MLP neurons of a small language model. Each row is named by its layer, matrix (up: input weights) and neuron, and shows model dimensions 16-207. Each number is 500 + 25 x the weight over its row's rms, rounded and kept within 0 to 999. Numbers have three digits each.
Before each neuron's rows, "fires on" lists the tokens most often at its 100 highest values on Wikipedia text that the model never trained on.

fires on: "a", "ia", "y", "pe", "land", "as"
L5.up508:512534491500526521518470474493494555503494465541472521490511525546482525505527512476478529475515530488523528535495482483524545515495548489546493522471483505493540521454477515467472515523531417475525524501505500496496510496496506475507474533518489506486509488502449490508504499487506512534474490495486459488509478523486515556507509510543500502492465509507495490504503479514516538482458508493494489460496490490480529508504503585503499504508539485510526529467526507470519527455493469511551478463492475499513524486489475514527474509437512462505472500476531480510489499506469485494

fires on: "le", "s", "an", "on", "ad"
L5.up38:510485458529511520476507459496530496513522532521508516480527521521463515410531446484532468489506471547523460511492536519532493466526526470460492491467508479515498504486487569490471447493512433499513536540520484448501500490498469506488504493469511493527487471445506503512508509456530500471480475482473522527484478469512520463505547551486475477522503510497481516500506517511525514485491488488463459499505490469524519510509529500495500510496517528506519536521499467517505520515535504472490523497556482507488515496479488493517504479454486518474557469551491497589502497501488492526

fires on: " m", " M", "i", "ak", "iz", "ed"
L5.up317:494482482504518482500461467452542504532497472524478542525521514495465484552510506494521480491462490497481484472535472470505500505509533499508477480467500505508529497535480488494481456522528498490526507521489526464495514506489494546493510525509507498478518460520508488493512496486502471495499460475484479499489539533542483496493525481491462500486486525516502548540498543491540514505522508508479509466492474508488446505478539478503532488527500503496493462532499500529501468521524459544537539484499459503461498522484456508472492483521497488524476465482447530451527526499481452479

fires on: "s", "o", "p", "g"
L3.up75:527514516538534462491474467488492517527537548540448528493443529504468477522518465492522527488534534503487478536506520497503512501538478442497488526536534463524523484517493522492511474483515503520519502525455488463514504502474530542524503499507469521525489499481490527512544546535423469501486510514480505512538507502509513480472486506500485483505487492518509513488472508480446527512538446478479506520483466506513500509520446513509511535461496470490501496454483485543541545528482508535506501464548488453466496480494467504489469511485504457514495510507497504534521485470530506530

fires on: "im", "a", "s", "y", "i", ","
L6.up720:495493472559480509499515486558490515547464461488473540499483487525456480529550504518497506491451466474496505452522525467524515460539512497535469495503453523476453502538463466502470525491505487509515483492492513459561501499541511489502524501506536485490490514486506490494489465494508494543463516467483544494464487490483477523513480512456513519444507484552500507483551471493479472491496483514535477527524497468518497503487469533524503506478488479469519514486509488554492488539543489527524502509514517496466460528510448499507480534530516481531535464474535482524472525545513495498

fires on: " n", " ", " c", " w"
L6.up203:472507505478439558509462551480469471505479521543453525530483516506490502496510491528486471483475570526512490506460471523491542477474516515522461464510500478505467505487506479524512502481485538493510467501464452489533496503470476512484498503518499524495474474485460523520509505477459498493501546506507513520501526533485535525528507480455504523460510503543492508477553512509533503509465448508524516512509505498531470462523502483511495520491490553505478465473486536510511492493507520478491488469480505485502498514514520471507489483487499525523511462532472520485485477494469461531

fires on: "u", "um", "ue", "ro", " comm", " on"
L4.up255:531473547502508493530458484488485494493505513501505462475503520489493504528507528487478496531511488439513475481510475490476552519491475466506440498522502475512505506510519498460493495496514488530482494517512546481539498504505457496477485500523500495500505545537514550534549528450520522471474504497513543506494504499499490478456526491543515517529528569457480488530489485479494502490482579500505542481472499466492458491502476510454500547475475537442533503480498472513501488494506479496505538540514517503556488531513490517507472503472494484501490496548528472488461515560493516476

fires on: " a", "y", " A", "ir", "a", "w"
L3.up200:501456499517486477532481554480491480465483490537458514497506495513473504484473523506541536462533511437479501464503480493443496550517510468504491510536477500507481474477493520510454514515489512540509503510559473490507509522544468508490551488527488506524533492490492514468499513514500508463522481555514542480500530501518520482518485534521482512499489501513535469478552488542478501537513514511478467470525547507541506517488463457519483488560508528471533472496525464508500533569490487499507452515505564496494522503467489495513508450485512503442491527509494514499513468509485479502

fires on: "an", "um", "od", "if", "im", "b"
L4.up1005:494492484501508521540467491530492461544483504524535535499536480455511514491478520438443478492507497514478496491486439464577529495485538486507507497446474524488456528492475503498508525529510492490490462516497552489512472483505520528457495522533483515535507527460508491483484491509519507497499496510477498461478485477488492511526505489452475525475493462508470492523480517472521492525480531557451533515522519481509525444520537495450477517495522506478519475508507499537475527461511525491520504456485515495503522533457451461506532524507462526503498524502516501527474537497500526481

fires on: "er", "ist", "at", "or"
L3.up592:510477465493488516504464519520541501489501523464522501486478522476501489509497539530527524562525517528506475475543492526509486552488493520513489508510475511495476517475509534482506500480494479493502505502537490505480522487485495512488503514541509500480510477494499466468498492468553491503511506535506492484468482564516509517489482512539529476518478525518449489533483451453487536493551505490465504507549496501512476471503534524529529494507515515518453503492487501517489477450474483505468539477511488489517472476499540496479543498437537566492497508496485480483491497474491538531

fires on: "u", "ic", "er", "a", "m"
L3.up62:483562532523464495495517500502511475486446467548492483502472478481525544500503473471503446459516480436528488503465488464492475520478535502529535477482474498485456517516498479484462500479491490514532506529495519505480479478526503457489500511534491496489461492484498536539478517525520416539506540498502490501515512493515513511515493523494506477546499505500504493550482513486465495515495521516485481521526493496499540515500512484502507489515461514492518488512456529469463544509472473517519455486530497536533524508526500521515520506501531491525506443519497508532525504506447488512

fires on: " St", " R", "ib", " r", "st"
L5.up29:509491493485538567485471475513484477477487469525510500507475492503521514453534527515505547521543495492465513493475518479518508502525533496479475459523484489521492511518513471513474511521486490514507550537535510499452493553479540471535521501477499482493491512530509527459487527482489496530456466487475493456471524521482493473518523514508495526531496526468472484533476487530546495491519507460523483523535457507507542492482498509513477536490467526510524474545520490462505488519474497497488482478509516471487527479523485482527475492506496507466473441497505495517528485472437501497

fires on: "re", "ec", ",", "ot", "i"
L4.up252:503508510463530536520541482471557504493514494482486461489504543536490513519529514506497504505499481484540512460468491496501483483525486523459515477479477519522509510482512479473524509513484504476487481522502494488467490537472512480504471540521469446491512513488477453527514522527493529516499519505529503483477500518532524473456471494504492512508497521558518541506527520478507482510492493501487506488515530518513432545481503516518481544479475528485516466541498476497539493520515479559492545487496479453503486495473518522468499508518505554502485467499543518451540520462522525490

fires on: " ", "ed", "s", "cc", " of"
L6.up888:477511564501521492469489522510483499480556502465525474511485492516526500473498530481520488489506496485505466523488492506462510509524520538478500479503507507522484453469492509520489491536477526513496490563549511516450498500469531483529495528491481507504457477493498540483482517510526535537492515490501474464504506507463482486542517523487486497490437520501509471571511512557477542531501563478476517505470488516489518525520474508443451488475470499495484496515469569504513545489492496492491511518455542480479484525472507487496481507470461510498478530511519577478513476511477515513

fires on: "ong", " of", "ow", "0", " or"
L3.up555:479487512480528463537495536514476518488489454486463478510441484484521522543550493478489466473522451469489476450525537466525463527505512448503511520519518535485476495517478506505503496491508517495449477503489518516523521512475482528465507494532516508490490480481527536501519524487511465542503545492534551492538473528490488512474486467520470502519543500542503494517440495471486473494501514468498489520504511512494495458480504484555516467487499510501517496522469499497496477543499511467513475506478494520534523466474488507484521504462467493528493480468504482533489513513539477491

fires on: "b", "m", "ov", "ed", "g", "k"
L6.up133:510504517488509490484450510448548453526479511489528513543502480506477472522477523534527481483503481548495510507511511448479523503496485487487485476529502509492519508484474493489540504507499522497518481467510508517524502535504496504452502489542528497481498504447525498466549482473520539501496554466461501518512513535508508490483541518532508499503474526509512476473495545562479524498516509538504558533521503472459456507514527482500468444565527507508514465516453515454524510463465518493497500513552479499515495478561502506526454471545501511444486559459496501476472484473499515482

fires on: "le", " r", " R", "re", "ree"
L6.up93:578534514460505473538511507493500449459513516495517484477520499522497499545527486510466502525538461485477480513488527508442514465497525537498503505454469497492481484521506524487457493504500483492564521505523465504527513530483517445507490517478465513533467527558484495522520537499510511525449501512499499477503503551437497527508472510518443520497508535494440488508513476518498510480482462494484477520508460488520497474533490487516487453511501494483495489506520479491520511494515483506481450497494501500499463519452509464530474529503522522464502492500474472525518488519450527529

fires on: "ct", ",", "est", "e", "le", "ober"
L6.up585:465525518520517496472504527501501451490517531534489532494454517465464500521496494544461524499533543477500508514465504493472475487521504463526501486472528512514488428444489512508501483491494502512508455542498506521450502475528501485482474528525487479521570517469486502492548524545463539502501503497479508504480526513524508527503546504483488502474492492514493524468514479481513483482460465494495456497506510467482488497529540471496473479511506462512471492457488541545454531543516488484490530473462513513470524462480514471459503551481475512515514468474525484491481504473517514518

fires on: "re", " or", "es", " of", "le", "al"
L4.up818:490476467487547453535537486486455520504521497495499501477518491467511438519533507516490524505491453509512481485496500528477482537457487458492434507510515520530490519447473480488449472527487542519530517514549540519530506492476524494508545489528503522523465494507488500482518506545526470507490498493498506471506455513529487508515523490494471493526519471507560532494495463477524501471489500475512477501483487541479492539547494488531558489469509462460565476505490466487530492498509493541507466480548521504511495481504485503500511508501477517518473484514519501502529459465495495474

fires on: "ec", "o", "io", " rec", ","
L6.up631:503510472437510514463499492497476487515523537462448516455520516514511492535530465498455517485539543481487483500491507471489462499502493493488516478523498516488483514455509507537484521500450530511472524506493502513479512514536522514485531484512469528485521514521498507482487518495457540544482507509507497490527494506514504464510476451482453534503484453561495512488506540507508481518487536535516555456494531474537473519466508522494437487438546497480489493498532485470507505479517493523449491497479516471531519521529498495484538469517503561502530475515496487495484501511507467466

fires on: "y", "ep", "o", "ap", "as"
L4.up874:544517501514559519500474507528513488480514442508520519530492516485509488531501510481510488462488473511520458514532520536542489476549505493481492524514486462500539489480473512428526504508499456479503519471488517503502538498480507491482510537519488515489449502515530455498498476476458498500506515530476487538456517509489475495543533493506538544491510511512509481505532524490467534519458465516536481485455510463516538481488486532517491538501476504540482467492495507510525448499520477523484463503564494463509547540503554506527521522415494542525483519510509492482509537502463500492

fires on: " s", " ", " in", " a", " to"
L6.up29:510522479520481484469481455507479517505530500492510451530478475497504503539491481521524509456512508496509461510509518531519506496475479501510510491503518475532475444547460521564500499497477515525501445462498525469511496521523536520544534526511506479498471495510510471490487461483514473508560466549531544518550476507455455490479503464463501464518501539501501508483532506547476493497531497513501522476499528494525494461511477487516513507509467499446484495517491496499465463527525457425496495493485510523495510503480510476463518486512488525516513509493538511444481487492505501441

fires on: "a", "i", "ir", "-", "ur", "ar"
L5.up5:494511506512516551469528506500506503442475508529503475471491512459501432491528496487472470499495544528486502452473443495510504473515483481549531516498488517550483477521510507493522456505495523535488521529446496489491521478540511522512513479496519482487509464465553503490498472521538437486482484507526498484477493502519522523483517558492526517499477514456495432498501523500523453482513443478462525494522486465465550465493524483524508473503510536525488559479493469529502507499524495510489490524501546519512485539480505518518485495548518483508476522484522479456527519469504473537

fires on: " v", " w", " B", " W", "z"
L4.up896:511469550548509503461499452512500482525510492493538497479465534527515533513471489517459500490529478518464515477504489529487523491513509454480499545497512474542493505447540457501518510506503484492513518485509510518487492476464522515483513476544497512455497498477469495504502475500514455505465491519493489479527536496522501542490524486512492551460456499503487524519528520543474526517501545506456497518459484490522481461527459495522504542500543470483474448490493551531546487455471525523504499514521474550481504460467478495528528497509486518442505481502484472537511516454514496478

fires on: "s", "z", "n", "ic"
L5.up374:479446456502480464504486518493505514493519497486519467477515470569469479524513520492522509523511495498500509498476460506435482507502516507502494498475551498534514487506515564504528472516505512488535541506482500520479518489488478477509522505483497547447555528518505518493455508476504468526568549502479526539514516503512496502482507508485524536504481498558525521497465475535512491497526509487489440502519460485515491534521517521511495541447480498516507525490474479428555539508491474480485572483491505495512482516482480496511495483489493487496478540518497523496488477523477498505

fires on: "our", "man", "ing", "on", "t", "an"
L3.up574:495538450520487483493526458517515508541510496530502542520496506450511516499529502485455523541499536499510490502527520510460521502509525472519539460494528508483511538469482480497518484434500467510478473504511504484469479510496436472488517503519498532516507515457494515511434493521521489474504504508523485547504470486480508549545538517505493494485534483512521493520466521506489467504487529470496488430520515506487486467530519497447516503492536478519506558519480460496532488506523504474518525505510497507558518475480448494494517488474503451477504499514476475531520515508454495510

fires on: " a", " an", "ens", " m"
L3.up170:482495496506472491484476507495510521488505525509488489508532496502509486521508461544473455478508468550454504489499511500500495502469474470542459487517444529488530452493518491512473487494461512476525484462524538455540548493476520479476509540492534466513553506442492480527492481501532460503536542526516474525534476508508463490537449492520481494489504563478507482499508500464499479513497474500545520494526494502502464462508452501495456534485515521524484434473526516486532513549494514511505565497486533535455493547486538462497447470506494543506534487505508469499518541516523515513

fires on: " A", " o", " a", "A", "O"
L5.up876:513482454524475461526507550529480485471470509528538463559490473477461504523497523467526514467496465518496497504489478542507511481498516467529517532506508527510509470491487478529487524507494500535479491508555468497496486487547513478503456548522502553489508463510500517495520467496505478496494514502472546502510520521492533502510533490514482480526504503491534481532486525526501499506486479527472532455483501507483488510467497478528515502528483504492498535428540486483493519508503509533474514468560467509489458478471497556454444491523514506463476532507507474488480457523486491527

fires on: " M", "m", "b", "h", " N", "v"
L6.up47:521515535471489508555487502522499466487496460502495515494502482503508464561513465518546509527459504529487472477513460492483529508501510511466515458545502495533501514500440497528537481539490537517525501477495505500488494479483532477531469451528497498513547462512508499489529465523547455519486522494523508512549472488537528443504489528482496490506469526528483482478505524535497490522477490496502506482528481509539465498516504511521451497547502475486499515560452521494444502475472453530478482474509459476551510518534522458527485496538492515485444505473490480514500459525466517515

fires on: " m", "ed", "am", "ated", "em"
L5.up481:502470493490494484498493490524514489540548468505480452485470524498484513504495480533461527476490512540467508485510487484507505500492506482561502484518475476508551508501504491460526523515469541506507530495448492448507568492503495495510503452495536447498470496510458546497513501508489458523525495490534486487482480548533485494475477501482480517465526522531526540493545497491501476530455510475499509475503501474500507466449478485539535507530513494545485521517532485517487479496522502505497468509521474492485491526554428494477486481553515492496489489484455506509561484470543511485

fires on: "r", "t", " w", " was", "c", " D"
L5.up338:486520504471499518523448490451473525513506494465480495480469540514458500506506490467487481500508518472496470525484478483539493540513466509507490491485549490495449504470531502469500518478524500478504503475498526532500479487550524485475492536524499512499490457509465481526460441476478505532474533450489481459484534489527512466472480500521488485474449525468524530482455527506487505521456504507477546490530514506504516468530481480501485467545541515513501503476524486546501519517543493509525509529482522524512493550534487514504430499516501514543515507493538526472493501495501429499

fires on: "er", "ist", "ect"
L4.up516:468492510496440539445499560496551514550506524495550516536507511484497508511490485503503494533495514461539469500532483491512440509518495536474485504498473495493518578485481495564505496468474522471495507524485482493460514552497514487515533509469539523465487508515499518496544506523485470467495509526445501505522545521453493484480490523513514488521492509469492502494470468535477530462509513482455512497555535465508512481495539483512494503499524496502489465553500491506474491467513507508484524467514510480500501447529504505510507443451500473461493495538501515497480511507469532487

fires on: "a", "on", "in", "ss", "an", "am"
L5.up377:502478489509542521480466498525527513528497485526502484504522481537530482481500502519496462535510580479494510511515493468500497539536496474495507551511500508477503459490488499530505484517475446496554512487517509494519513513488516510499481510496524469414530497483520541492506476486509469477450549545487471474518461485496500495500519519539480485545465522469485533517522496498469554503490489502496478497471507530483479498503508470475434532484492450483562511483476514517493515518521501496525514494560510498505481525516509508474502518450527530522513481494458516461510519532483518514

fires on: "ed", "t", "oc", "l", "c", "en"
L6.up562:504563460486482488523467544527487460519516485484493510501490506477471543496505487462544463498531471511480536519522530472521450552489533467482479487439520486481471473529489466483465487513493497490521539479509522524492523494473468514477514502509519465478511504531506551483474484490511512508500582498520524486551478483504532492492473472518508475491444489547522484526456518481472528547522540477490520521545502520526513499528514501484456481492464482495489537474525477528456551493523479500473495474500526498489543501529504510508482531522495466472500513525510525495517479509498461528

fires on: ",", " of", " on", "on", "y", "ile"
L3.up884:530487559472503521510515469532492500540507544533485510532516534485477522476518494524477493463535477520511526524541492497488512523499514503547522528479518478515496492513480471496556445497492486493476535503503490482511459479479501511479512494500473531471476520508450489479489464484504492474492506503463505486457524484520460487508496481477494501455497458523501546507512480482517483521552493533515586509427522497501465448540484490508507510492495501510475499477481500490511504490499527548484508524530451520503530427479522515547497493504526486472487520465498541488510498479496496519

fires on: "an", "a", "qu", "p", " of", "n"
L3.up590:503511531497485507467481478509505533547499505530498520435526464515492493514516505518459512464485498483498502499489517478527486493538523509515498497461465456501497518495471449482585507555501462515533509492523522495507506506476508510524506478480526512463508498489513528487531524490511494511472559543480513528512450540472511498515487494472481513508502493504473470512520506522473474495508494497544511479468467535482485526506494501521485545504519454467514521456552423525520516516514487530495510483470477528522421486479482565500494506526499535499491486485512532507501505510486521496

fires on: "ur", " de", "ar", "qu", "od", "if"
L3.up469:522490523487480491487462521544517493528507516492525516476546525514496471482501559476451519472551449524508495508447459482517493542480513508520492496524488489543510487501477494514481441511524535534514462506498529451495508476524555517492506504513521522513472465528457548477466501501531467485482498484525458523485534498499499505495445450469467519522508509550512531508490520491532440438496485540489542500449485508488477498481525481475547507490523528507518535500454513517491510483481478524469497454509523460491470521518465512524464531495461473481576504501497519493494498504533529489

fires on: " ", " sp", " n", " he", "t", "c"
L5.up36:498532482466505473505480509512496539486503508530481487503532571516497502498481516511497520510506538485471475486489518485501513533518440513513463517495528489498457453481467505508505548463488514512505473512487485480539510471476524522498518466503481493534507497494499516499492501480480528554483532481485524536476488540502481480471537497501500511537472463439494500515491559523532495539472485518517527565527493524503512534550530488528536520487489521462505461453524529510527469528518537446464499498462543483458478537476487499526477495472460527479524515485544504535498518507489464505

fires on: " in", " of", "y", "out", "ro", "ot"
L3.up194:502481509514460485505503488505466500522486514542491466485513503495434495509514518484526472501483510487526532487557496450533540525476502490522480512488499502541548512511515463509471468472455480469451553542543544480520500521504477525488458478495536494505520497456458488513520505496496483482496494483517463545487510509472501522511445471496518509499542477464496499495525533487505499503480557510481509525497514534478525450521476502516503461511485525472563472470476495481499509468452495510504508522478476485533479488475540532530476489490490480503473515516521498505511453494519537506

fires on: " "
L6.up960:529483490553537523489486491492487532525458478455536476519496513463486461501471484530502503498469512488502479478487522565474518505524510499486485480498503537510467453502523497557507533507482539482521463538533488500485502494473500513487534507519503539495472454457507529543524483531509556513514495481500553478497514471493534500515492452514482486468487558511454491547493521498474488509500523514510497503510497513472484463533473488509445500476484525507469500483461536473461525499500477487446488498514518454530519511454510511510489509443487508491493450516532485488528486520481515514

fires on: " |", "ad", "or", "ss", "l", "ed"
L5.up802:482486511509499498492471464496497453498530487497472516510471502486547513483522485517515561496539455500461477495488484504494494558535518468503454480542511522517470475497510465459505514468481522484478540476518508512456530484486536491487504536530529531523476500494521496470526467473455494501480507505523523520464543508480494454480517496501486470474464484474528452493458502519512497503515504508486471527525506507476506528503513479455478510483525512506535549488495507490560505479525503456470513504474520523521512508483491485456504531477515468541456467482528495523445485542489469518

fires on: " ", "an", "a", " p"
L6.up751:523531531495524531458500527499493456496479436504506447490526510479494496485497459538525498468555472521561482493556507468503509478492524506536523474509500493508499515473477507558544478468513491475521490529488481534505535482484500480511508468464505499487487448489497512523509501530523513500519554495507498508478494510471497495477495482477517484462526488509482539489531520519536461495450496534469557497525530470422494493517480520491512497480458518493522529476515488474519514481485474490517453467514466474491512511490516527485486510460516482541488534501569502501493532486492479488

fires on: " and", " N", " S", " B", " W", " L"
L4.up25:520505494452478461528498482501496527506510451525471527511495503493527497506483536482488484468522471514486509455488498504554521513478468561500465514500464503524472479482447488507475478508467535498473466505443499473505512504525527506496495505507509517469470488500467506522507497521456528522499478506458506507513508530560517476457506501490488521498544500477559511492485482506526495515484490514495514497528481520474492472498507560511507505523491552451464527500506489508531476498486550477549447480529485516480527537524507477495525549500476486474559507492495471507505485535494511492

fires on: " R", " r", " ", "e", "at"
L6.up969:489511509514524526521435496449502451493485510547515497515493505507479548483502512576443473490500511494492513461473474487482505495468532487472490471525530509509484468518517480513509521468512481499539531524508499524503521482453471486485539499473491512526481556469526539492455534531518492492520527503477501445460493484523497541496465483524538501496476557480511486522499500515537524491495462476493499479496486489501494484515482467496510509540482441482435444526529456500567476543505471482515506504474565507457486492501539486492487485505496501500469456539525459505507484493502530488

fires on: " m", " (", " c", " a"
L6.up857:533495503468475475527497516497508490504498500490483554478531504501493477465542486561454475533528499524516485470438500515486533527484468491519499483502491541517488458521464498513518515542469538466507469516495527508500512481528512508496526523487511493511503472507492487466459512496516521501570511483507495504548451493505491529501511489508470514484478509451495483470486512512520480507504492495469412528514493449506480520493471474524458519548517532471456486476530545456515515512464480474523537491530465495463508546486489505481489544494526524529523483507479523515515452507522477506

fires on: ".", "re", "ver", " but", "es"
L3.up881:531476521489515523498509480531515574469521467461522522505491468513465525493489498485494503453507506553534488503506487568514499541513486515519512461457496492491505512483511529484494478491494535454501511504541505500565506488468487498499504459514518432524514506484497517466496520523508543471515537528506505519481480490481448436546506436471498528475493484521484473479478503490518494518529518477483541457502533501488493453497521499522532493472528515475502489515449504490512510483508506486484518532456513504488506508508490455489566501496484508447522487529564469519507490502497509545

fires on: "i", " |", "s", "1", ".", "g"
L4.up352:482514457496503475508548499492519508493520505496477500499501477539510509500497442506485543486500475522515511512486503503516506507515524449501458445548530497535476481497488476490497507492482512510529489479453513511503519507476538568541504473520517511511512478516491472467505514479460518431495529489433445520497495484517527509512561520520516514506509523518509488489493487506477511494540475521456493495522495494511534499537441502521526478499472494523504520515459512486491521496482514495536492449491481496542503457549545458469517459506502500533522526530531510509528476480474541470

fires on: " w", "ow", " W", "om", "l", "w"
L4.up87:503503491518471495527529493504494495496470529492495501486436541514494484503465507514504531484520491471471531469484465467489501502492504474522490547541484492520521492477505486487531492530525525538489496483455509546514528496515532549501483486509556505504477487475485494467499538554518511520491487551487482470462544498521525488469481522467503534488514486513538510550492537500473530541493497474521560493493474523449530433549457460532538494484516496492432520511475512509465565467504508497491492483551521522474482502516475486523470495499480511495540527525528483499489489524473511486

fires on: " (", " ex", " per", " ", " or"
L5.up15:511486500486461503557541510485529523531486513515520509510479512496470458483550502510503492490522491492530474486463481512459501519530488508527499482516520463514493481460482513529487488527481489524505488560518477494492470522500520473494457491538476471541490510499464511531468515521525483505502513496524535504494508545509532500500546453469508489547525489478499483497519497525528521532512502469509487458492475478475522480504543468535452501484529520489470503463506558527512505488469480475511527501493516479461505482501494478500526490464532490508503482501495514500476476513507549465

fires on: "er", "ember", "or", "eral", "ary", "ist"
L6.up940:532488507541446538465498551502508476553486498485486500497445489500519467543561533483442483492521529511479475451525479487535497536472521511491525516492500509478471507478477511508488478440528509446469497496500515464444529507529465525487527538526460502568530474515478497524509466528488510497503475561459521490485514496508489481503505484485517484512502525475443494519488482498481519488487513483475505478541512473526516526476513496485473489519518458520459466540508491489495495512478487470538507490486506467477492507523469520476462473478509518469513511515503527477502529494495558477

fires on: ".", "ir", "re", "ber"
L3.up165:518513521503537499501497539571540553468524503532514502474493499533446476469495520485523532513538476488523481499501523496503532463518553494505494456441490505494497515464485506488476479524500504523513494487499489551509473532491466490517461520528516516489499517490529494501504485523478508531490491527487458485496540528499496482520471534505538529483498520520505486447488488516514470487505488480558506453499486501543491463454483506541541487489494542487500457479463494507490501483518491510486452482480510569491469499510470509514500478478506510458504506539526480435516512537514484495

fires on: " ", "ing"
L6.up843:521497537510493512525517507501461506480496506487494489520520512478470481474500477503540469477496484463505456505528485534504474447462492537481481456460497501554494473510433538534445511502492472508554491533514514505509477513470504452538495516485507502485500495514536504507498498534516490485499488462513528535505501498532486453544498436509496481541499539483510488542539556494508499493466514485476507538511523478512490490542519508520462503496448560499487506461481494495481509514497487498540483515529525478474459475481502481528537501503490481544450557509527509473492476544493510506

fires on: "i", "an", "o", "a", "el", "ine"
L5.up1017:508517463526536529486504531515521493510505446518498543486505535557472455497556477484481479483493491474514519487509475514537456452532489485543496521482495482477483499485471507517517478447485511482460535537488511516497515515481503513468507512483504482500514528462488477475493521479512509549465470501540487456486483474476540508477484492513539465508503488545499519448518543506531504510503445517473483486529513493479496496525519493489524499493509519489473507488520500498455516496516499469442487462529485453530493525480484514525514488539487496554485526467518445487482484525483498507

fires on: "end", "n", "s", "h", "resent", " at"
L4.up714:496498511486515481492473465511487485491487505489491525521506504530514485490471494521533535498491531494482479526478504466465462462530533498500509496486500504497500502494512483496556484487488515491533522501464536456487537508523557476561504484480456486506537474472505507457489501504490472505515562484500513543489475484486500516525484522489484509509467527481538502498482492506515522500494434516491481536524456516507456515517468504572505498513479495548488547532473521449517574485476485475547504508530473488465510511484522528483504506488498517519493470510492514462484480485442543493

fires on: "u", "in", "iss", "id", "a", "i"
L3.up333:493510480501457496520504481478491493487499484526491514509536536520504517491500499489521483474544489466509545504437522497553477436496503488521486513488531488504526505514506497493466518492546478517524514484487468497480536445466517546531479507568490495500493460493499507489461507516537418504496501509514480488534515480489505496514505492569493505459505524468483528510501509498517524531547493495518489541478453494476481495483500518486511521492494474490508530514484479492459494518478509535513503495459502510520472484464472508527448504481560485467491468528514494512470504522487493507

fires on: "et", "ong", "am", " as", " of"
L3.up852:504485502477520495524520529517509484472497428525503478553509487504477526554515501473523475512543463430491526467465485495475496454532506511523532507489475494500505513559496498497512498487498497466492504518456552478549483495484497519464481499521479491547548505465511509489511514492490538514514482494523518525525513470489473515484516488483494490544549522508538505490514486463469463496511494507465456521498482542479475510465499487535490503461507462484487470479509525497496545526518541479514486504536489497493509469524499509539504540493469525511479486504515547512537439506490505514

fires on: " in", " In", " the", " of", "s", " con"
L5.up888:534466498486476467514432540531516512521504497490528507489494520510468529488522500492494486539478506486513529475510475470512479475533434483507461476457555522491514526514454499506490508513527487512527545513473518472435557494518513518480538513494526529519506492519494507521512525542497471521498489528494497464520489470512513511448535496494500489509492510487487483507517504456497503523517539513528544458461463486493444523517549476486532505523548491465498513457522509475511493528513485480472459520497491503527508505506461499498462514467501487467519553489504511496490503522455483459

fires on: " S", " D", " s", " It", " b", " B"
L5.up965:470514488476491482489524534504517462546502526478500514517456513538475508499471509507515490513495484475498448509525488530546526500488511514486504504479506519499446473477469540512477508486507490508513528519466536519510515506505518537499504507530475494470480484547520499509485505479526517548460486487505509466503495519540507489487508509477488482465547488510482503468502515508510522464511526477467512554518524506456490498468532528488523527541484592505529516494439506480534500502466503484522475469486421507486513480498498519522493498538510447435525479544476509512482505526506525496

fires on: "ue", "um", " E", "E", "chool", "y"
L5.up782:490511501495510513483490462515471461476500495482527497457470511492495523529507491475503504508477475476476479525511550502503554493523484511486534503547488502492570536468544487469527506465518470486524482562534486528484525454480445518484504515530536533501493483528517494491482502471495488471488488509512549500471516502515537503532489512486491512469472545488501445508496490489524514474481506455505513490522503492481475528473509489509520493510501516436481471516460463491483516491473504530513528540523506493497497515513496495501454503528523482501505486537550526482433548482530495492